Part of a small language model's weights: width 384.
MLP neurons of a small language model. Each row is named by its layer, matrix (gate and up: input weights) and neuron, and shows model dimensions 128-223. Each number is 128 + 24 x the weight over its row's rms, rounded and kept within 0 to 255. A neuron's up and down rows have the sign that makes its largest values positive.
After each neuron's rows, "fires in" lists the words (lower case) most often at its 100 highest values on Wikipedia text that the model never trained on.

L6.gate778 [134 125 128 160 121 186 131 138 144 110 135 159 119 113 132  77 132 111 135 120 124  93  81  91 114 118 183  98 154  83 155 165 116 125 158 108 115 148 108 128 123 121 172 162 112  91 117 104 155 139 117  82 114 165 147 131 119 119 132 115 147  92 158  84 126 124 115 127 148 149 123  85 149 140 137 147 127 109 134 153 143 107 138 145  68 151 132 115 132 118 115 131 136 140 169 129]
L6.up778 [142 145 171 139 125 134 120  99 146  99 154 130 133  99 107 100 120 126 131 103 145 122 111  81 126 117 162 118  88 128 155 135 153 115 116 162 142 157 162 129 121 134 131 106 150 157 134  76 146 126 143 151 154 102 124  95 153 113 103 174  99 115 157 125 114 139 118 136 129 151 111 115 124 107 155 111 133 143 103 116  84 172 103 102 144 153 100 170 190 155 108 120 110 164 108 138]
fires in: "it", "she", "was"

L2.gate474 [132 121 146 109 110 130 107 131 134 134 156 142 190 123 109 157  53 148 134 130 119 112 147 155  90  88 165 110 111 150 128 112 115 100 129 111 119  78 124 109 180 136 132  76 125 116  96 131 116 130 167  96  77  74 137 103 122 123 158 141 146 133 157  95 127 171 143 106 109 128  95 120 194  82 158 136 103 155 142 159 116 159 111 136 108  95 133 125  77 135 156  88 104  88 158 170]
L2.up474 [194 162 146  85 129 142 141 123 138  92 156 119 185 164 150 133 122 137 115 116 133  78 114 126  86 145 113 104 102 132 128  94 116  89 123 168  98 116 136 110 126 128 116 101 106 129 133 149 122 160 137 160 114 140 125 143 146 149 120 109 130 150 102 157 133 151 133 173 120 152 115 133 133 141 105 105 115 124 139 183 122 126 143 118 153  99 150 143 137  90 115 118 129 141 154 110]
fires in: "other", "these", "total", "previous", "others"

L6.gate347 [108  85 150 144  90  92 115  80 117 180 129 128 110  86 145 146 164 166 146 131 143 178 167 114 144 117 152 160 135 143 125 131  84 123 160 135 125 107 155 116 145 130 154 130 139 158 155 124 139 106 147 108 108 140 148 127 142 105 129 133 128 125 112 141 123 130 152 162 115  97 131 136 145  68 137 139 158 133 145 176 103 114 145 132 151 135 152 157 140 143  63 174 155 123 113 151]
L6.up347 [123 134 137 132 116 129 159  66 137 108 107 107 122 142 170 156 112 103 121 126 113 130 125  84 154 107 104 161  89 150 156 121 140 112 148 142 133 150 122 122 109 123 122 103 120 149  98 144 166 154 114 134 139 137  89 123 161 134 153 161 129 117 141 140 100  88 114 125 169 141 147 159 141 139 161  90 102  88 103  92 153  78 126 122 124 135 132 128 134 157 115 111 136 114 126 113]
fires in: "where", "which", "okoye", "what", "how"

L3.gate516 [166 134 110 119 124 129 126  97  91 134 160 115 127 154 144 113 126 120 147 127 155 114 108 144 158 116 122 155 126 163 157 134 130 132 144 141 122 137  84 138 117 123 147 151 162 104 106 113 128 117 121 121 126 178 144  70  71 103 129 154 121 140 132 139 120  77 158 120 111 140 105 137 141  94 140 113 127 117 114  96 144 116  83  89 121  76 131 148 136 129 107  67 137  96 109  97]
L3.up516 [148 115 143  87 151 119 117 104 123 116 164 164 124 132 117  87 148 133 133 119  91 162 130  87 129 109 113 135 119 147 151 113  53 125  99 146 144 124 135 115 181  95 128 139 132 119 160 110 121 128 109 147 102 140 120  95 105  99 151 154 115 162 160 127  98 149 135 162 102 161 160 137 159 117 123 139 143 137 130 130 122  90 132 137 132 122 139  89 162 151  96 136 166 104 140 120]
fires in: "public", "short", "open", "popular", "television"

L2.gate67 [117 128 158 113  73 141 174  73 138 129 111 109 115 105  96  96 118 128 146 119 126 151 112 125 108 121 105 154 126 158 115 132 136 159  94  67 126 136 140 126 158 128 145 150 103 112 145 148 138 136 173 125 172 101 144 144 170 135 120 114  93 143 143  80  97  97 118 114 104 138 136 153 153 175 117 104 180 145 132  75 174 119 188 112  88 144  96 103 121 113 123 123  80 121 178  92]
L2.up67 [161  85 132 104  76 132 144 134 162  81 143 151 109 168 118 155 135 157 109 133 142 139 154 118 112 111 121  92 149 147 153 119 142 152 104 159 166 108 122  96 157  74  98 128 108 136 117 110 110 108 136 100 123 114 151 170 112 119 117 109  93 124 163 138 178 115 132 141 140 102 124 146 154 143 140 138 107 119 133 110  89 143 133 122 117 111 131 111 147 109 116 110 108 158 135 123]
fires in: "all", "alliance", "allmusic"

L2.gate638 [147 173  69  91 123 123 123 112 137 100 102 152 107 120 113 100 141  96 113  90 146  94 116 194 102 112  97 144 135 121 148 139 110  92 140 133 122 131 123 177 146 136 132  96 163  89 114 129  97 105 189  88 149 100  64 127 140 141 148  92 114 128 158 126 120 128 119  95 131 127 105  84 167  82 113 113 141 131 134 135 128 134 109  95  92 182 128 141 161 115 100 115 133 134 129 152]
L2.up638 [169 138 138 115  91 134  82 104 146 111 111 176 199 143 111 133  78 167 110 159  72 144 142 101  93 144 135 131 142 126 121 119  99 119 137  99 126 162 116 127 123 103 115  95 119 114 145 131 193 122 126 138 117 130  95 107  98 172 118 113 133 180 119 112 140 129 155 129 106 103 169 137 133  85 151 115 158  89 112 161  52 135 140 110 144 150  97 115 158 112 142 144 120 134 125 139]
fires in: "other", "also", "some", "previous", "these", "most"

L9.gate744 [137 145 126 144 131 156 115 130 153 136 132  97  86 155 128 121 119 131 132 125 102 105 134 151 118 114 128 102 168 145  99 127 126 118  78 100 150 131 144 156 114 146 132  90 160 105 107 135 140 131 165 101 118 160 182 119  95  97 131 120  98  90 143 130 126 167 136  97 165  89 108 132 142  97  97 150 121  95 169 168 163 128 119 131 147  84 125 122  83 108 104 115 132 118 119 128]
L9.up744 [ 90 153 110 148 177 118 103 124 118 182 117 143 120  86 159 125 132 129 135 125 125 104 100 126 149 157 132 151 142 114 174 137 127 135 113 162  84 119 124 114 149 157 115 164 132 133 141 129 142 118 151 130 174 151 135  72 168 135 135  96 138 101 158 152  90 118 111 162 129 140 118 129 130 141 168 138 105 132 136 139 119 113  89 140 104 107 144 126 143  96 143 148 113 149 155 100]
fires in: "2", "df"

L2.gate890 [145 140 129  91  83 143 166 114 143  99 120 140  52 128 154 141 139 122 141 108 153 180 121 149 131 119 164 146 169 154 111 122 152 165 141  90 123 153 129 142 122 123 141 117  99 104 133 140 120  89 115 157 153 172 135 131 135 117 135 101 141 135 182 125  91 120  92 142 155 129 102 135 145 147 109 145 122 119 122 118 102 115 127 145 129 138 172  95 121 116 118 180 112 107 151  76]
L2.up890 [152 135 148 101 144 128 144 143 183 128 149 168 117 105 114  93 151 141 130 104 130 121  92 123 182 156 132 130 117 113 145 142 118 133  91 122 116 120 130 156 141 134 104  98 123 129 130 156 104 136 152 137 139 114 144 153 152 107 139 160  98 100 189 124 126 113 158 111 103 112  98 122 185 164 146 132 129 164 116 139 166 128 125 126 129 150 122 125 103 110 104 112 145 145 133  68]
fires in: "all", "v", "vacancy", "vice", "via", "van"

L3.gate466 [111 157 128 132  79 128 102  78 112 128 116 118 114 122 121 160 125 118 138 141 148  74 107 159 150 193 113 125 106 159  93 117 175 178 179  87  87 137 133 111 123 158 131 134 137 143 141 116 145 142 143 181 123 101 109  96 144 155 184 123 148 135 162 158 109 102 117 157 160 102 162 141 170 112 165 178 124 140  91 130  85 138 139 141  68 123 135 105 169  90 146 120 131 158 122 127]
L3.up466 [137 137 110 132 168 146 138 117 111 116 118 133 134 147 141 113 134  86 132 130 105 112 192 169 149 138 105 127 143  83  90  83 146 122 115 143 132 108 113 100 162 175 149 160 112 120 132 155 110 115 107 114 130 106  97 128 141 134 160  95  77 131 140 150 124 163 108 171 133  65 114 186 124 124 134 172 157 159  84 152 176 112 122  91 147 148 119  95 134 116 103 173 117 164 147 142]
fires in: "was", "were"

L2.gate212 [104 127 144 157 140 140 144 134  83 117 143 146 146 172 126 152 103  96 113 147 157 116 117 100 122  94 117 151 155  80 152 139 133 159 146 116 134 119 142 139 113 116 127 131 136 168 131 104  91 114 145 147 157 106 104 126 138 137 119 148 118 113 167 116 140 118 165  93 111 157 144 124 144 151 124 121 131 131 146 140 112 167 130 128 137  77 155 157 117 168 144 152 108 167 119 120]
L2.up212 [131 104  89 150 186 119 150  59 136 141 160 119 135 155 121 124  75 144 131  93 137  87 123 129 105 120 151 119 155 146 127 172 125 173  98 126 116 157 157  71 179 129 150 152 100 155 149 135  88 142 156 115 136 101  93 111 118 118 150 111 151 154 132 124  93 115 150 116 169 130  98 109 131 128 113 122 117 107 176 121 143 107 125  85 119 128 127 160 167 156 140 120 126 125  94 141]
fires in: "first", "second", "third"

L5.gate810 [104  95 105  95 141 149 117 129 154  91  97 151 179 113 122 113 127 140 117 128 154 126 139 132 116 121 122 149 109 140 134 160 157  88 144 125 107 199 141 149 129 169 115 131 157 140  76 167 130  80 130 133 130 171  77 129  77 108  80 137 103 125 124 155  91 101 142 147 175 126 139 110 126 134 109 140 108 149 113 112 163 131 147 132 101 144  82 127 137 124 117 103 128 115 113 121]
L5.up810 [138 128 114 107 126 172 130 148 117 141 132 105 145 164 126  73 136 124 136 118 101  98 114 135 109 128 127 116 122 100 140  94 114 115 115 113 143 128 141 131 119 100 167 129 111 127 132 140 124 150 101 139 132 144 156 100 135 150 123 145 122 142 131 141 152 123 133 135 146 147 125 203 144  84 104  87 158 126 154 128 151 109 121 133  99 150 155 136 116  89 140 141 140 167 103 102]
fires in: "on", "once"

L6.gate880 [122 142 110 116 150 129 155  75 100 144 125 120 115 105 167 121 118  96 125 153 135 127 130 148 165 120 129 147 167 124 117 159 107 128 128  74 109 145 140 143 129 109 128 127 165 133 110 129 118  83 132 107 130  93 169 147 127 132 124 136  80 147 161 100  74 131 174 158 124  95 127 124 146 126 135 110 105 112 120 141 131 155 160 117 126 119 122 119 163  92 110 104 147 118 122 150]
L6.up880 [145 128 132 133 185 104 125  84 147  94 113 123 151 122 114  90 103 135  95 138 108 127  99 115 135 116 164 126 167 144 100  95 122 186  93  98  97 140 158 148 110 115  96  91 127 106 120 141 118 142 110 127 105 161 127 139 124 150  87 122 118  99 136 118 132 116 150 114 142 145 118 106 138 162 165 153 149  86 115 155 149 143 152 147 132 103  99 159 108 117 127 106 131 142 128 190]
fires in: "they", "we", "united", "prime", "people"

L3.gate295 [121  93 145 151 124  76 148 104 153 150 138 125 100 131 141  71 107 131 133 122 113 153 117 103 101 146 142 122 107 134  98 116 177 110 140 110 141 142 117 102 164  82 141 181 139 175  97 111 152 137 120 124 120 119 115 130 132  81 138 120 173 148 122 114 135 121 142 149 145 135 162 125 142 147 107 100 138 147 118 151 124 183  94 140  94 160  77 108 106 143 135 156 139 121 122 157]
L3.up295 [ 78  95 179 155 133  99  99 114 155 108 133 133 157 137 140  82 127 170 141 111 108 152 112 114  73 129 104  84 120 148 136 132 116 112  81 120 135 160 173 142 142 136 125 151 127 122 110 141 176 144 117  86  95 109  88 131 134  84 152 118 148  72 168  81 125 118 119  81 144 114 131 131 145 121  71  98 139 122 129 112  92 155 114 151 151 140 132 110  83 161  98 151 107 135 117 113]
fires in: "first", "2nd", "second", "1st", "last"

L3.gate732 [161 141  76 100 121 128 124 117 108 111 175 126  80 147 132 101 131 126 122 157 153 143 145 140 152 145 129 137  99  81 167  97 109 129 126 122  84 182  96 126 187 141 126  99 102 101  97 180 115 160  97 126 149 132 132 114 117 176 118 104 122 153 121 133 120 116 140 114 137 145  80  84 102 145 113 129 109 134 106 125 177 100 129 132 131 131 130 127 138 112  95 160 131 124 166 171]
L3.up732 [117 136 112 136 128 166 110 163 116 137 166 114 145 113 110 112 158  90 170 170 175 123 135 125 132 151 144 181  87 130 145 168 122  97 152 131 112 121 170 162 144 144 153 144 107 128 141 130 129 134 104 136 123 114 116 155 113 183 155 111 139 172 118 132 112 122 122 134 129 139 115 134 131 116 150 100 191 162 122 134 151  81 116 123 129 122  91 118 146  89  95 113 140 138 143 133]
fires in: "there", "along", "short", "it", "alongside", "on"

L2.gate737 [147  76 167 138 124 114 116  89 216  94 105  95 100 135 119 117 128 147  85 118 136 168 160 113 156 143 104 136 144 140 111 134 116 147 101 120 119 136 145 140 125 144  79 107 129 138 120 116  77 145 144  76 105 143 114 126 109 130 146  99 125 142 131 145  97  81 132  82 152 107  94 125 156 104  91 149 140 128 153 146 119 153  97 142  97 166 124 118 159 191 111 125 116 101 128  60]
L2.up737 [102 146 146 136 137 141 122 125 111  99 117 112  96 123 133 132 128 167 116 106 115 136 102 128 194 176 112 118 107 100 122 120  77 136 114  76  86 137 102 165 144 150 128 129 179 113 125  82  88 145  97 170 150 118  91 165 117 142 111 137 145 131 122 125 184 123 168 135 136 159 131 126 101 134 149 144 158 137  90 129 116  86 133 132 109 150 116 146 118 100 145 143 138 138 119 112]
fires in: "the", "royal", "international", "national", "federal", "an"

L8.gate895 [ 94 150 145 155 115 155 114 164 120 142 102 136 109 135 170 129  99 104  95 116 153 129 101 155 160 115 141 139 127 100 160 131 131 174 113 122 129  72 134 156 112 148 116 138 102 123 100 128 136 112 145 122 116 132 158 130 110 116 130 117  87 131 159 102 122 141 125 114 160 124 128 128 115 113 169 151 135 156 149 167 174 127 130 148 157 139 157 100 122 115 116 150 112 143 139 109]
L8.up895 [125 124 122 132 116 154 100 103 113 140 138 140 128 150 123  97 109 152 107  90 132 118 140 131 106 167 121 118 137 141 129 104 122 159 120 108 154 158 165 119 117 108 130 171 122 135  70 104 107 140  95 127 160 129 129 129 117 151 110 120 136 128 118 176 151 151 132 122 141 138 147 103  83  86 127 123 106  99 107 144 108 104 108 142 150 166 118  95 181 124  81 114  92 133 113 116]
fires in: "was", "be", "been", "is", "not", "later"

L5.gate654 [113 144 100 122  96  59 129 140  90 145 146 104 149 145 148  83  91 132 197 129 133 108 103 135 127  88  95  94 107  99 143  94 151 119 158 128 118 106 181 134 136 137 158 144 129 165 155  97 141 144 120 131 151 143 146 100  86 127 120 135  92  98 132 131 130  96 110 107 125  91 124  81 127 137 124 137 132 108 100 117  81 178 140  86 122 136 105 118 133 154 119 126 163 125 100 127]
L5.up654 [125  96 121 123 130 112 139 108 110 118 162 117 145 151 127  86 142 152 140 113 162 100 135 173  98  78 152 110 168  95  89 135 136 127 105 141 121 115 148 132 131 119 102 131 122 116 118 151 123 129 118 134 147 120  86 154 133 131 128  79 142 125 159 138  66 140 212 135 124 105 113 151 150 173 129 103 137 127 133 137 142 165  85 112 110  91 127 133 111 101 181 143  98 126 105 109]
fires in: "second", "third", "first", "daughter", "fifth"

L8.gate370 [ 96 126 127 140  97 123 118 137 165 139 104 150 179 142 119 158 128 105 125 136 160 108 127 135 136 142 138 122  64 122 148 136  83 111 111  67 117 147 152  81 137 146 125 116 138 112 129 114 123  82 157 157 175 137  97 131 128  99 110 123 141 128 106 100 129 129 136  88 157 157 158 139 123 133 132 135 115 105 120 146 158 153  76 158 102 130 135 168  86 145  87 142 132 123  84 106]
L8.up370 [155  91 122  95 134 109 137  88  94 146 111 116 133 111 177 127 167 138 130 141 123  80 132 150 114 142 136 113 132 132  87  87 141 131  88 111 123 156 134 123 157 157 102 148 125 130 140 107 121 154 119 109 114  99 119 122 109 115 102 117 113 127 148 119  93 158 111 114 120 100 115 140 111 139 105 181 106 115 100 114 117 117 139 120 120 137 108 128 162 123 154 126 140 144 150 118]
fires in: "was", "is"

L3.gate693 [116 158 127 114 123 131 127 106 131 157 131 136 134 103 140 111 165 166 157 110 118 158  92 171 121 128 117 107  75 106 156 124 130 104 112 121 151 146 121 118 129 111 161 115 121 132 137  91 133  90 109 146 151 143 149 161 124 114 160 112  89 145 151 147 112 108 145 115  96 110  98 132  92 159 109 136 171 170 105  83 120 153 172 116 130  87 144 117 174 125 119 124 145 135 158 107]
L3.up693 [125 133 129 125  88 145 129  85 120 115 129 140 168 107 134 119 109 144 117 134 161 108 117 161 100 112 102 143 107 102 152 129 187 138 103 141 116 147 155 138 104 126 135 116 101 102 116  77 108  92 120 128 133 148 167 149 145  96 156 141 116 165 131 141 115 114 162 110 135  78 169 129 144 124 122 118  88 116  96 100  91 115 168 193 127 125 148 143 123 140 116 134  95 158 158 134]
fires in: "all", "allen", "alliance", "allmusic"

L3.gate150 [131 119 151 107 174 103 133 134 148 130 144 114 131 118 145 149 116 131 122 179 140 124 110 133 163 157  74 113 128 122 126 121 156 127 105 104 131 123 120 138 103 154 145 153 105 150  98 111 109 137  99 159 149 159 134 159 102 140 150 130 119 108 114 104  77  91 169 104 123 135 132 116 149 107 172  91 148 143 131 145 129 139 112 108 140 155 139 131 122 129 131 123  83  97 156 144]
L3.up150 [155  95 103 116 137 156 152 135 109  82 140 165 121 146 153 170 141 102 107  89 146 110 137  76 136 105 137  92 151 170 127 133 162 119 106 120 133 147 132 132 113 126  84  94 124 118 153  74 142 139 127 107 153 177  74  88 106 131 103 137 178 107 149  70 153  88 118 139 106  97 142 169 128  98 102 162 118 134 112 130 133 135 123 130 106 109 139 152 130 111 151 140 127  90  92 108]
fires in: "us", "states", "access", "s", "ugandan"

L6.gate536 [156 136 102  93  82 123 127  54 153 155 164 133 100  96 153 108 118 160 129 134 152 143 132 106 126 118 126 113 110 163 122 118  98 151 107 144 137 137 136 160 160 152 136 148 114 129 126 100 110 121 147 143 136 136 132 133 140  98 188 146 186 114 105 160 121 155 108 163 119  96 182 135 126 177 124 108 156 103 118 135 121 128 145 127 124 118  98 139 150 110 155 115 160 140 167 141]
L6.up536 [105 114 111  86 113 145 125 115 173 133 149 156 130 118 119 118 111 132 106 140 154 149 123 143 101 147 130 132 122 130 161 147 139 162 130 146 160 130 129 134  69 125 102  92 169 142 170 159  87 139 132 177 113 107 150 115 148 133  90 119 141 122 114 135 113 142 146 113 116 150 153 156 131 108 101  93 165 133  91 140 119  97 177 133 151 127 129 136 151 110 151 150  74 133 132 153]
fires in: "to", "all", "against", "allmusic", "united"

L3.gate879 [100 136 162 152 123 115 106 142 142 128 147 111 106 108 125 109 125 129 151 114 123 122 152 148 123 139 127  96 123 121 120 127 131 108 123  97 123 126 132 172 177 116 136 158 144  84 122 107 139 120 117 100 107 152 138 112 152 108 119 127 108 141 167  99 131 124 123 116 106  81 151 122 126 131 121 121 141  90 140 139 116 169 155 140 140 155 111  78 146 107 138 141 111 117 141 133]
L3.up879 [139 117 107 106 202 141 124 103 138 154 155 130 108 129 129 154 115 103 145  72 143 132  85  80 110 139 102  63 172 147 153 142 102 137 124 138 128 123 168 105  92 114 112 123  92  79 153 142 128 137 158 158 128 102 136 128 112 150 138 136 144  99 145 120 145 133 124 118 132 114  91 115 134 118 142 132 160 115  94 127 141 117 129  99 120 132 103 129 124  97 133 117 115 115 124  88]
fires in: "united", "swifts", "12"

L6.gate731 [172  98 131 101  95 161 136 135 124 166 145  95 112 111  69 109 154 133 167  88 129  74 108 135 136 126 132 118 139 145 136 142 138 159  94 104 133 125  96 108 132 102  90  85 153  86 111 144  90 153 121 110 164 160 114 109 139  97 145 151 115 147 149 100  74 141 100  90 107 115 146 140 115 140 138 134 109 107 132 121  78 140 137 159 126 145 128 157 136 105 120 114 132 101 137 135]
L6.up731 [171 103 124  96 182 142  71 139 124 100 127 138 107 115  62 147 146 141 111 125 153 133 133 115 106 122  95 166 151 153  97 178 106 160 132 131 172 106 131  99 129 126 133 132 156 144  94 117 134 129 117 154 109  85 124 130 110 129 130 109 110 143 183  90 102 142 118 153 156 168 151 104 105 106 118  97  92  94 172  99  89 121 126 133 143  90 113 127 156 144  99 150 148 126 153  97]
fires in: "after", "despite", "condemned"

L9.gate449 [133 147 121 106 133 136 101 134 174  83  80 167 164 106 107 104 153  98  95 109 118 107 121 117  99 149 101 123 130 141 143 121 131 162 101 135 112 117 127 102 124 148 176 104 144 122 152 161 116 124  99 123 140 142  97  96 128 108  91 145 121 130 112 106 120 116  87 135 190 101 120 124 117 104 123 155  97 121 124 118 120 121 118 125 133 164 106 151 152 173 125 108 119 132 122 173]
L9.up449 [162 114 142 106 107  97 124 119 124 134 117 121 129 118 129 167 122 141  88 138 129 152 119  90 106  79  99 116 115 103 141 135 127 135  81 112 129 157 116 125 133 149 138 139 154 109 157 100 139 175 143 172  92 136 139 123  96 134 129 104 125 127  97 145 137 133 136 168 146 110 107 115 128 136  95 107 178  97 159 153 124 141 126 159 132  93 120 127 122  95 136 151 133 149 126  97]
fires in: "as", "on"

L11.gate270 [126 131 150 111 182 117 112 139 112  88 136 148 137 109 160 122 113 103 137 109 127 108 149 131 152 114 124 140 155  68 136 149 149 133  67 119 134 165 139 103 113 170 135 115 134 174  89 136  65 117 162 116  83 144 115 145 127  91  74 164 125  86 126 171 147  99 134 120 119 133  92 137 150 104 122 109 112  85 101 100 151  98 120 103 137 127 141 109 117 101 121 150 125 118 119 141]
L11.up270 [114 115  88 111 144 124  91 133 142 153 113 140 126 104 172 156 128 121 145  91 137  59 102 136 151 131 172 146 136 159 131 116  97 142 132 128  99 114 131  99 121 163 132 102 164 155 110 120 166  56 156 144 153 117  75 131 115 129  59 123 108 117 168 127 135 128 161 122 125 112 130 107 132 104 161 135 110 131 161 132 102 133 145 149 148 147 129 100 143 148 137 164 120 114 132  95]
fires in: "round", "match", "27", "24", "win", "2"

L6.gate360 [180 120 141 154  78  97 124 115 123  90 152 127 137 163 108  87 126 152 190  36 106 109 125 138 143 166 130  85  64  98  94 105 170 150 138 125 103 116 102 170 106 138 161 151 169 134 113  96 136 150 139 129 103 142 115 141 113 114 116 126 115  82 116 122 168 145 129 148 141  69 155 114 158 110 149 153 121 114 128 118 135 113  88 129  92 124  78 101 158 137 146 104 151 136 101 158]
L6.up360 [128 149 138 122 118 112  84 103 137 122 111 117  88 134 140 137 145 115  83 141  98 155 158 110 119 102 142  99 134 116 151 122 168 117 141 162 111 122 138 164 122 119 131 126  75 116 125  77 144 152 151 134 123 128 105 191 121 118 137 179 137 101 142 134 151  96 144 151 132 171 152 126 101 169 128 119 101 111 138 141 144 168 160 128 159 140 150 136  98 133 109 155 126 131 141 123]
fires in: "2nd", "second", "1st", "third", "3rd"

L6.gate614 [111 148 133 148  99 160 135  92 146 156 127 103 103 158 112 120 125 129 170 133  96 163 123  95 155 147 125 118 122 123 157 183 185 145 119  99 116 131 194 120 150 107 136 175 129 132 104 103 111 107 121 131 122 142 165 121 158 102 127 107  90 105 132 135  85 120 136 117  97 126 106 149 135 135 108 147 114 104 122 152 131 109 113 130 103 111 153 119 175 121 130  97 125 112 172 109]
L6.up614 [172 133 114 144 117 156 105 108 131  74 144 126 141 119 135  85 165 137 114 101 134 107 110 115 145 109 125 120 129 116 121 100 127 146 135 126 115 107  99 107 116 171  87 132 102 165 190  81 147 138 116 104 120 120 113 138 144 115 107 142 110 125  78 182  83 133  89 115 161 133 154 102 133 174 135 137 188 180 135 103 152 152 117 136 122 154 140 187 113 121 127 101 127 135 113 106]
fires in: "it", "which", "1956", "has"

L2.gate362 [146 126 132 150 189 135 114 134 119 131 143 133 128 134 116 124 147 111 178 152 124 116 141 166 123 121 175 158 138 128 160  87 151 122 135 151 135  94 144  97 118 167 153 106 126 135 158 124 143 157 142 127 129 161 136 155 155 147 126 121 149 101 162 148 108 178 125 114 144 126  84 136 173 110 126 134 154 152 128 138 111 102 136 125 121 106  92  90 126 144  96 150 119 130 166 195]
L2.up362 [102 147 142 171 131 122  99 132 139 140 135 156 142 121 103 134 112 149 140 122 120 128 103 133 112 105 135  97 174 153 130 138 119  89 125 159 105 198  82 153 123 124 115 152 131 164 136 159 160 132 161 130 135 175 186 129 162 145 138  71  85 119 120 164 101 135 130 111 117 137 109 143 109 107 149 141 124 110 119 142 116 118  95 148 122 148 132 141 161 166 132 144 142 133 100 125]
fires in: "it", "2", "3"

L6.gate263 [189 172 163 114 154  94 114 112  48 107 142 100 125 122 161 125 102 128 127 216 134  74 107 135 115 112 130 130 138 143  87 130 119 111 139 118 115 119 148  95 115 101  93 114 136 157 173 122 154 136 138 133 130  99 115 128 144 142 161 136 108 154  94 142 125 148 142 147 125  96 176 160  82 153 123 102 143 137 138 111  98 137 125 136 122 100 108 143 133 122 147  99 165  97 139 132]
L6.up263 [136 142 143 141 106  77  81 130 122 163 114 129 159 165 120 127 141 127 125  95 140  85 122  64 123 105 185 106 117 151 111 136 126 123 138  99  76 163 131 137 115  98 103 118 111 122 151 130  92 132  92 176 120 126 124 133 127 175 142 154 138 152 108 127 118 151 151  90 118 119 154 143 103 130 100  93 123 164 129 150 132 122 133 118 103 111 106 112 134 158 113 130 159 132 120 139]
fires in: "small", "due", "times", "room", "large", "time"

L11.gate622 [116 149 142 117 106 117 112  76 141 165 109 116 156 107 150 101 140 114 132 112 135 124 135 132  85 128 123 158 135 172 128  91  91 136 115 138 112 122 125 112 135 129  66 114 110 113 112 126 118 139 134 125 133 135 112 102 147 110 142 158 175 110 134  91 170 149 157 124  91 108 148 144 164 140  94 130 127 173  91 130 126 128 126 126 130 126 119 142  60 128 124 113 146  75 142 183]
L11.up622 [ 59  94  88 117 107 170 145 139 177 124 127 107 174 138 128 135  86 122 130 166 124 125 110 105 148 124 144 123 105 159  88 116 104 172 151 107 130 121 163 100 132 104 112  92 127 137  73 101 127 138 134 133 148 157 171 110 117 150  87 116  91 143 131 135 185 105 138 133 163 156 144 117 144 154 113 151 105 135 116 124 137 148 147 131 135  93 112 131 174 115 126 100 131 132 139 170]
fires in: "to", "together", "from"

L9.gate425 [128 141 175 112 149 151 131 103 132  91 110 138 130 171 148 112 172 165 170 121 155 127 105 146 119 123 132 114 112  98 139 174 106 133 132 169 107 138  83  93 125 145 110 172 123 131 113 110 110 159 107 129  96 118 107 116 137 110 150 180 136 122 125 171 120 119 140 149  73 121 118 168  94 111 156 106 165 102 155 117 135 132 134 147 125 160 141 126 136 155 109 141  87 103  93  91]
L9.up425 [128 128 173 166 115 175 141 118 126 137  80  95 145 122 154 105 170 169 143  94 122 212 133 153 156 118 148 124 118 140 148  99 133 109 123 117 143 132 159 138 100 122  98 138 123 126 126 138 119 141 135 123 205 100 111 148 148 148 138 120 185 140 126 109 144 115 141 106 168 106  98 141 166 121 132 116 149 108 121 166 148 125 129 131 126 116 153 135 147  96 102 133 160 152 160 111]
fires in: "the", "10"

L2.gate279 [150 119 114 114 146 135 160 137  78  62 111 114 154 154 126 130 167 169 111 123 165 140 111 134  89 145 147 118 105  93 127 152 117 163 140 123 168 105 145  82 108 148 116 127 146 124 142 124 135 176 119 100 109 152 129 101 130 121 115 130 124 101 189 114 140 156 141  76 173  78 100 145 153 111 104 147 105 151 116 119 103 132 141 109 105 135 141 118 169 100 128 132  91 150 150 170]
L2.up279 [117 130 104 102  95 126 128 158 118  48 179 137  95 129 130  97 107 141 148 110 173 153 135 151 132  96 135 146 156 156 150 143  85 104  97 122 143 128 126  79 129 142 138 119 166 193 159  76 113 184 107 129 137 125 146 143 124 125 113 126 127 121 141 159 177 124  84  99 160 115 170 132 109 118 127 102  92 118 165  99 104  75 102  77 152 140  82 200 184 108 107 131 120 120 148 133]
fires in: "between", "until", "after", "despite", "with"